Weights of a small transformer language model.
Size: 10 layers, 5 heads of 64, MLP 1280 tanh GELU, vocabulary 5233, 16M parameters.
MLP neurons of a small language model. Each row is named by its layer, matrix (down: output weights) and neuron, and shows model dimensions 160-319. Each number is 500 + 25 x the weight over its row's rms, rounded and kept within 0 to 999. Numbers have three digits each.
A block is one neuron, or neurons of one layer that tend to fire together. After each block is what it responds to, as a language model described it from the Wikipedia text at the highest values.

L2.down749:513483506470494499464518470470507490464518536478469503476526500515500524513490526505513499477471496463485473489516496576512471528490513509526502517512465461487538501515472506503501566486548512465538504534491504505468485490524494541464522437456488485453541478507502524517489488473497499472513533518489515517468481502517541503502506495478514493473457471517501480483495486463602475466506489503547470519469572478491524482476558519480502497523489442488490487550537497498510518469525488
Responds to: Word-completing pieces, month names. Mid-word pieces that complete a word (ero in Nero, ensus, ides, ell), plus month names in dates (18 February) and medalist after gold or bronze.

L7.down24:484488436491543463451511549476501457530460492486434506501535496505484511512526502507487483532472485479480501545467556494509485451474509536516498507514486460517459516481469509497527510523503528497533514515512486558507547495527495476521526538512496532489499485525492495474534545494511492531521476474508516479528501500508498493535508527527515482498500485486474498530492520486494515495491547480503494516492513483477499466466501496519491518475481531512505493486528451501478501482533468
L7.down147:497444528480501505486487535505498480459516462510489514507486455540504514470495514493556537506498487503489514493481515432519475530503490490496467525489460487509428476455457514497526484474497478505471481498481519499498501522457492533497513504507468492473495521529502486541496501471491549519511486487537466501494520499490484472532486523493488490519526487511485486492509505501502508465475472523486500542474502520519486522462508540519520514534498526481484500529458518506474463476544496
L7.down237:530493490503539539505461502555509525518509483485529489530491503515550481408475508493487475487497506485532488495473457532502475476428477530522460507509486504527511503477501497519499535524501498476490503508522479497505489478550520512489511528530490505534516454506540482489456502454520467488504493491464501538480468492487433446476509474467504525547508472497528525452463486499507496496519516511499500527495501549485486521491537494539470527505507505491499513522500455485489502492502517
L7.down296:494460528512466476503500509511509496505510474515499525490572498483511469521494502511519490499505507493506519514470524471503500501525550480452501497520515456566504481477497469519513472524496495515520520487475481507507536537497473481510453492532536487532485496471503453461541492497517525496429511469490531481495523477477468490518516509542486530517502472491496490513484449469485531536484474540528553463507453479525541506522492450470493520502517507502444503502453524520536487486472514
L7.down331:516482515466523491508461454499471489519474515464500534500486504536484528516504503557508505497536537503487516492498492532501511500558506471487496501535526523510482532498460505502467495510499476533497549476476505486509487524472526490493517526539501497486524486519520539454483491504484493499546486482491475512504487530509500508530545477469487488467453500511471462466518464512509476473500497449494551491455465522535511476537500480504498508497496474501473510504556529537464497515535491
L7.down424:460487526497490491475492546476503511498472490519497459467497491503522518479516523549525464497473493539515513479532507474477474479505467505469536544468483501550499505489487465516512509532491455471491556529515470516512536535524502483482505440540489512503534484515527495517481480473503468492476464465491525499482505507430481526484465495478493520551554485482503495524499480492482509494538514450523562512464532535477509568493485485537521519471503468476471475500493526522500485521470515
L7.down449:522477536455521500531487506537502495489499484495519464547523503512483502471497511505545527509444508464490437487465473557561505464462488492509547496474500476501466496515492500496511513496475499501507498479488492502561506517504516512471522569530479490534512460491458491494508516508459495530483466486509521491481466520511478517492570571421471515534519527480542465492525487529498492487504506521480502476503481442498528467503469478509507480533547490478482466539512534516506483490513461
L7.down487:536477517460561489503530489495473503517470528464480515462531499499510533486490532517499492527533540500513496503493513528507530501486508479463507496451459539444509514475451524488466505477505495504509510502502473506519528519457472528505454544517527531527515485513486484526520531491492499523516458477491501509449491508510522473474560556520511514498517475504508494486512510518556464536477494487510513488499464476495471518514483528505492474477485477504504488496459507538488528545469504
L7.down727:512474520460529503495536503493515507531529518510522508481545564523481499540526497530492539503520510471533506528506506509495516495508483490522520470454456467463523503517541519496471491477496511504524534494481492490467537464456505503522492476465491476510489508533504496501505498473486503532485471525468475520512518480518554513518502486439501511483559529539509495472462488487447447487472495520501512478479475485489540487520503544509507536483469498488517470495463489535488509481482514
L7.down813:541520562517477538462484489509514493485515517499416485500508512489500464538483520458503530510511501496467487505533488462534537496510548476475555478494514455516491518509466476549542510464511499489489437555549493541494459489537492507481505500498504484557489513510521475527471506487526523506534519496517519458531491495518491458496457538491544507536480481514482466502462510509524464507526502507510542492503504527494508535499553555542452487511493517473508555451480491525487486540450514
L7.down821:500456477496486502502469490464515471530455492561464498528508531451482551491501521488523489518497494527480486529503515478525496483493502502516489505513519436506499550462507448479530511469456500524492514538505518516502483448501489500479511534530558508468481514491476481513515523500514493480488501501503454537475477496507496476454544548528509504500536483507536519551540474519488484462490490487511520512510485486502507504532472504524495499506499494491467468469482522557488467517500524
L7.down941:494496524508474508492505498506511489509485534499502511502491490518489492542474485480509520517482511476489467517496549543469478509501502544514448475517496523509527494524558478468501467488538507512521497459486543511511545485501481530483510501469515511464485475496502528524509528496465526506496503524534478480505555487539504452561470549541496511515523496535496546536471455487507502446509521463464473477510526460530476481503508515472494485498496510482508505518495505462499464462496464
L7.down1000:517494548485510521533510472509540465547456499553518510468506452495502555473501464487512487505492467510472501509488495536458504497494509490495520481506504508495536443484524521500474506516483538472509543480462500483483525500456541482523539511485472480471488492533490512489525498475517521521484538528491527519502498521471526482497478491517507507446499554480476508534510482503540483498481484566532535528462524544477469520524499521462439515494527489506517509527487468487519509487523497
L7.down1056:511480500489481491476494536518529508561529524505489503566507511494457499504477485526518466534462507499507507514510524510472497522466484492483531522504516487501489472527435442526488465541487493450489482473455529503483497504529496481497525511501495478504479458491474489491493480505489497454504526528483509472547516540478538544477489480494453529545492495503430491563526504494491515493532532496458503514480497531500501453505496494542514519477443526477539521504486452513454488513473486
L7.down1115:520441528477497532481493525536497500502513479500469497537487505496492478519468476542505524457517556533505444529501507511498492478538508526478520475526455491570520540478484485496510523504554477513471520520474523471515462519504542459502519455484508509503513552508484518491553499519510513498480486489516490512500503504523482504508515496495486483455490516484504496523471503491488477493473447517514492461500486523518483503484501508493467489516466501488466521531479481531533454495491532
L7.down1275:445478484523527495506500506524524521487483543505537491510485510490485555513479462515501502514507534498520521472521477533479491519521546548502506520517491504498505497484498486488509523454486496526512472506505559505466513525491506528502509463501545509503483536495523520507520540507510477480526478483523461495513503550507511483497529463460545487519476498499508491439499526489509467447556482514480466515521498468554488527528476478514508522491501484481518472509472478472479515461424479
Responds to: Date year slot. The space token between a month name (or day-comma) and the following year or day number in dates, as in March 1881, December 23, 1993.

L5.down1:473527443490532460445524504493534470492517502497482509546523528466553546485516488518495501483508498498508484472547467482506535467559551496456524521494490502458453488457477507530527467511468484523492498486499472505461512480505532494501521498498522457514505462537478519528523525486533527493499486479455509467524533505558498463504484483547507460506500572517502490467467530522523528457486482502488510512513483478557496512442517516539484484502494521517500510483507514491489444475538494
L5.down507:495511479508483509490481526523453490502521525462505472477451542486558518496496527525520524514511458544504464507491489487497505488507490518532504478483488494528484517504506507483502507522503463495483496470511509470496472485512505498499476450501476541495554486533560475478518476506533548523528494509509510519535461496437475519440494539540499557505525472520517495491482500524523507514490482560494457503491546456525533490479504495528501478496497428552530508494494513560539532457506483
L5.down582:477482483489538504511500492484486468507500487552546478489491526546506504526505490475500493546495450514485498518523498517494474520489506500489510478493526495474537485513520504458494492485457507410548468481471484498439482494493498509521463481521470518476483489546494501491493510506466483511505528518489482478478471554513480477471497498465489514496481465467497492513501536495534487526472509506522441494501482519508475504505528464465505534523486492505499513507485513528483526512518479
L5.down830:480467469510480522531483469552497497495476491529494543450450537514487550469499453497539506494515522513519464470488494509494496481476513505506504484513510479465482495482456534481477557496502513504485512486497513501487527494515536515518519517545501476479479532522493511505513543473459488526489471519514452524485496506443471529492495562516479515526465495535504530504483457492506464496493529519502539502539493530495525470482497543532448547521473505495477545532499487500470496476444476
Responds to: Space after month names. The space token right after a month name in dates, before the day or year (6 July 2022, August 25, March 9), and sometimes the next piece of a multi-part name.

L5.down118:492471484439449569510516548516474443522482513473476532494491546532526431527528512540475472484483492505541499529510492489491525500513485512486486496498494518487535488482541477496525507519492530537495450467504487494480483507498545504485533489513475482466518494508506521483516509516537487503511469488490521512488552493476477510514529498486492462490512512481514507488500519510490461523489480513467517481497502532503490507531470492521539551528477504515481490470541507497470499517525493
L5.down373:491490508453504544472508499485516492572461504529504522539497461522463494520500553515493512498518512495472493525477536501493500471441494482500506472507518477511491496499488447481483505474525494526503525495477554495510532447509503505504479464512471524514481495526492505520497491548517525468513531553521494495497477533522491482513449477511503469501494504520468507514465461471505477514511480477504481480521499534470508489518464524514513501477504511539529469480512541496487476520531533
L5.down978:516511449470480517479458484498486501514535511496504509524476431491501509482496531497507570481541502519458469490531491500508481463505522491525504487535507468537473495502472508509511495492490503538460536493524488455529501510523513476477498529495501498515523515506510484533487511518477515523509496468499511518472544501477495478470471543558484506470494500476514476516475524489472481538469510560483541493548482533483509493520472490488511466523476485469511496495486485552542481534518524
L5.down998:499451517510444491506515475504480489550496523481507474545471519500515485497477463507475544515520493471503487488520504531466525469525528498477511537555517526492492464530498494501484494526518531472483481497500531465472519494483487546516499514500526500510531485450464494490517485487507514485518515526509528470471534474500507473493474492526520434542495547475481474480523512497493452540519467557488470522545488497477506515499511507542531504498546495527484465509521503484517507516516481
Responds to: Leading digits of numbers. The first digit of a number, usually after a space or hyphen: COVID-19, day numbers after a month, years, model codes like B-1, scores.

L2.down717:482498498483491461539537520488465503518544532482529531531504524509528539482517483509527488487470481497526514498483522463504536492472551485512533509462485457528510495514525499529464516529487570492542465538475536489477513499497507516535505470548482535477540500529502469483496500503515518532499495445497474578464552471474490493515494502510460497561474489504515484533507515503546532503524506469528499494517483495500464507503497457526455462485489502496481525493489515512474500507533549
Responds to: Infobox field-label endings. The final word of a field or column label in infoboxes, taxoboxes and tables, just before a colon or pipe, such as draft, Binomial name, Career total; weaker on scattered mid-word or prose tokens.

L7.down99:514470560516517521479522490527506497531506525495485481526565473520509465535498496472476493507503489508500505521510479508505476500486527530530531533540533492508507457494464476546469538519535464479520506465526498514512492463489524470481507497507542493473505488473515521527522483535507512504521520488481469471484509517477493497469495439522437474484505555526477468457532463494489480498490500494517510475482510496456459495477461498509481479549521511515505491492492489523482482523504442
L7.down106:495557457498523503503474485531508477532474478486490490475479465502494564478451506493527476499519471508498515449481467477540501486504514463484510479499519544528476469479462486512484493504490504494525523528533491469553496449480509529525533481489503476492478462539543502520496509556498423512500501489509558502528477504501471571492495500452460526497477496543517532538522477532508525492508529507505510499460453525503541501472489521492457542496526510462470511487499467539445501463519442
L7.down129:504493518493489505510486535527532491519511527499456513451511502507498520526500504536540537495480553523539494544503511448515504527543512489514508509520524469443450514489512478485487466472473509472480489506465483500513516465521485479524487508476477487486485520550507476501515549517479474449452483524464456542493478478505503528519492490535502496515476501528509503505463445485496463486478447513500511484514503481488500520510492479479492517496515519482491510499488527545488528493484527
L7.down212:479484506486486482504507478532485560483427482506489505509501530473488476487500474455482471504485534511517455459538433489506551476510479541519517470548542494477496514503493518480530462482473499503498452518520514512503463499476537497506513537495549503505494515507498511538524492521499471491517511469506489517515487512487535487453497531560486462570475459486474514508522470548501503510492506482490486528495489520507452488532470474529511474491551513479457481509514500472499506529531476
L7.down299:463470489518501500504467519568514522476504513509491505529477525549573499491518480476495445511502506476490497505489507474455507486517486510525477503476512521508462483507409479484470478454500456518494526522519476482495502509531529505474462478549509458497537506501493478459526511511481480512529509534449522467521478508528456510469469473547457449516551472495500503514503527498503478422519530480490495514502523534479502519470508501434512537455504564528511518491490517509498494487464517
L7.down398:488460520532500509499484516476493503500510497536479503527510474495488522510515465489538487506491510472516471501447523487472473486532495518496472540539521500522526499526492541466499507494513499500519498471512517442532562505490542521455489549530476542532512537514491517452533476472481501510498479514530497499466501449522497483488517529513441451492490539527474492517474498512494501524547487500484547501444525498520532501560527486471503519482459505467472509501493451511432499477502545
L7.down432:470517517506494467511441511508495530487470496500483515500522488511529497516497480512504508509478519473490515496504448497477516485540455513511522504497530503529526496512537509473447513468529508485538482459513489471489505511515507469495498521490539520485523464528506527501489531470492496473495490501461514452542515499541507516456512488487521505561514500545518495493450458474501515498523516475524465473541502488529516513455501535485479505458470525486568510497488502529457520451522514
L7.down463:531513502489505513445493510499491510495543472480498514493485510521502511471495496476515493519510484452507497494455530512520477454501479506525494499487470490484459483497471538486546548530468485470472491515530540476500486480524497526492519508504505518502467519492508494440534501470407502518447495424573514531505428543486490506500504500484503495452465520490509481498513508517486509484493468564479505486525473516506490476509509509499518455467495503477514502493473504540478495498511541
L7.down546:531502506507490515494441519521542560499489498482499513478535488466489481500492486485539535481520529523496502486501498493501552553494501504535479487487505476498531464487496476523535481483496546476500483543469480513466506474507524509502505455490487521500473483499459494553507456519571499486549480529491473494481504510452528541499510511517539471511548500499503557527458497434497496507471505510478513467501519485499557458466511480528480534478481469468489503459465477504511500527499517
L7.down838:537507467467508509494486524513471503510515485483516525543493479506505517474522517485459470548527499495481469511508441478545503497513472509533495470488549542483487474492494538473473542480483516522465467486525500450531460482527517534543505475488496534541458532548506502514517475448469505518504509442489484513466500530536532477492496510499549452530512545504469459483460466518499476504501487494526479500516508542486526508495506453511499485490558462508499497521548494532501512521497506
L7.down918:471528504487519501489488486533486510500493500517486486456544513496518511496411472526483510477492492505538514483497501493502472454511507535505498530498509405440547511512489555541511483471509467532504520479536496511515491481489502496490503515497543482494479463507543467479471536502447476473520468527480477521514534522491490507420477545526519473501492482533509494499507527517499511517518477497511492503515480541493480484461486478502493519542510467539524510457478518482484520507480492
L7.down972:477497484524489505476562492453494546513510522550482512472503531449487548518569477503520492485510463452510467471483464520470512534513536549507550513493481508500495493520497501499521555533462497479481467503521471499515520487483475476494518516461509519507558474486525478522505511483483513480505491456524491513492499532513483489513485481487478519468513463467492437515488540533535496461536465487494534481508502505513473533457485519492486461506481531455465501510532508492477526506515510
L7.down1027:435500478505517530530518512505495448513441489492489532464494489507525522478546477501462505489488487551515517509498543532487504501532506535503494528520484502523546460514528540488488495489497488452485501492496483522469515532470468518513533499465509494474523483502544473493448482485487465504515477476538469518467499495456489522546485529516501517491498539474473521516469523538497484516502543465483537481505509490475502475539497535467491480537538456525489500551499499495510508486542506
L7.down1178:513524509472529522496492485523501515534477481499478487502499479557478502468496460495486466480494485503545488532508509512464512492478457471506494488485456500531502479464500498462497494532529478501479488498481533504514498515522517470542507482521499495529523470495521502541478514489503495509498499521457523499499472497527539499524495504531512523551539513486472520456522499496505444494481536508464501489452515501507503548467472531499498496465565487474517504504535504505479506539480499
L7.down1211:461487467498496515478499485484499500463506459479517528478526518532493513535488487453524490487500508492524504491472474459508457510482482516498518492505482498523463466498529504549503499529477497544513506516516513482536524427466508464512515527506504473459533521517544491476447485472486472506486510433488496504437532516518494457534513444479476532500491506487518539519485500480523505495473470509506471497489484564507477510518526516512494482461510483475540512487499482483483473524495538
L7.down1227:533475512504478511522460518499483556515517476511508512498526463511463512502497476490489503496466508506519456453494483460513473496501501478536529520525491518499485453520519501496529502498508518515511535569436514484473463545464503486460516504507497494532504478492533543504478520515461478476526473500526455506524556499458477510523510550503536514449522511500516523518468504515515449468483500480489496482529483486510491518453476514522530479479498502528505500506517555472548466501541523
Responds to: Table header separators. Pipe or semicolon separators between column names in table header rows (Party | Candidate, Written by | Original), plus occasional mid-word pieces like partnership.

L5.down60:516491537466508503509519476495526533465541473531519461471535486542520483501557488464473526537543527478484509488514479457516498474504514487507488501499526488477508509494516522502529476515462557445501465463475488485474494492486463525528512498545495447488494486511553468483485531513453530507475473513517469466497517490526523450483498536478487471479488526485444530467501514491545543501508486512539550495472482489504497470468504546529489517486483495464524533472498490468476556496477478
L5.down787:500482502503498482508480481494524524430512521488485483471472526538511505487546496457536454548487446531513543449460484506491516433501523465502515498479534526468518489500489514510497496499505475491489538473498505470528480456512504462552517502491495512470507519519532501479525505543511491485446522479511499528508544471490510512484473485517526471486488505489469512471510483533538496495481517507516489527517501569498500503485514473509491520508468478503514500500486524464509522548466521
L5.down859:473489474479487507518464521446511514461510455520536489521491537503477531535505547493471479529432497482500470532497495504491485467482551512487506496507491489483464458510460489504541507478488508444491547454477536527507474484514426480486539524468549484470542477474488491482503461475494529503517492497511503480473537510482531501489522528507508519481458495492523486492527497522522508511503515491518495572521487467482493524521521510495526485521462468510456512488499469493471508560525486
L5.down1046:458467482525498455541508470507487496471485484539489530488468508493507499514489536508505509526523505512513551537518475512537504518505516514495453508521487479524537456507508507499511572478510519468531468484511482502543521469530482524536474507540508511501501497491459521493495472485525468493523467540563485498518493510507452528505505508509522477505488457472501481515512471509535524486516483543512477515504521498559531482506470506508504544479522525500471512474518481533479507523513499
Responds to: Table header row endings. Last cells and closing pipes of markdown table header rows, just before the |---| line (Opponents, Length, Pts |), plus semicolon-separated field lists.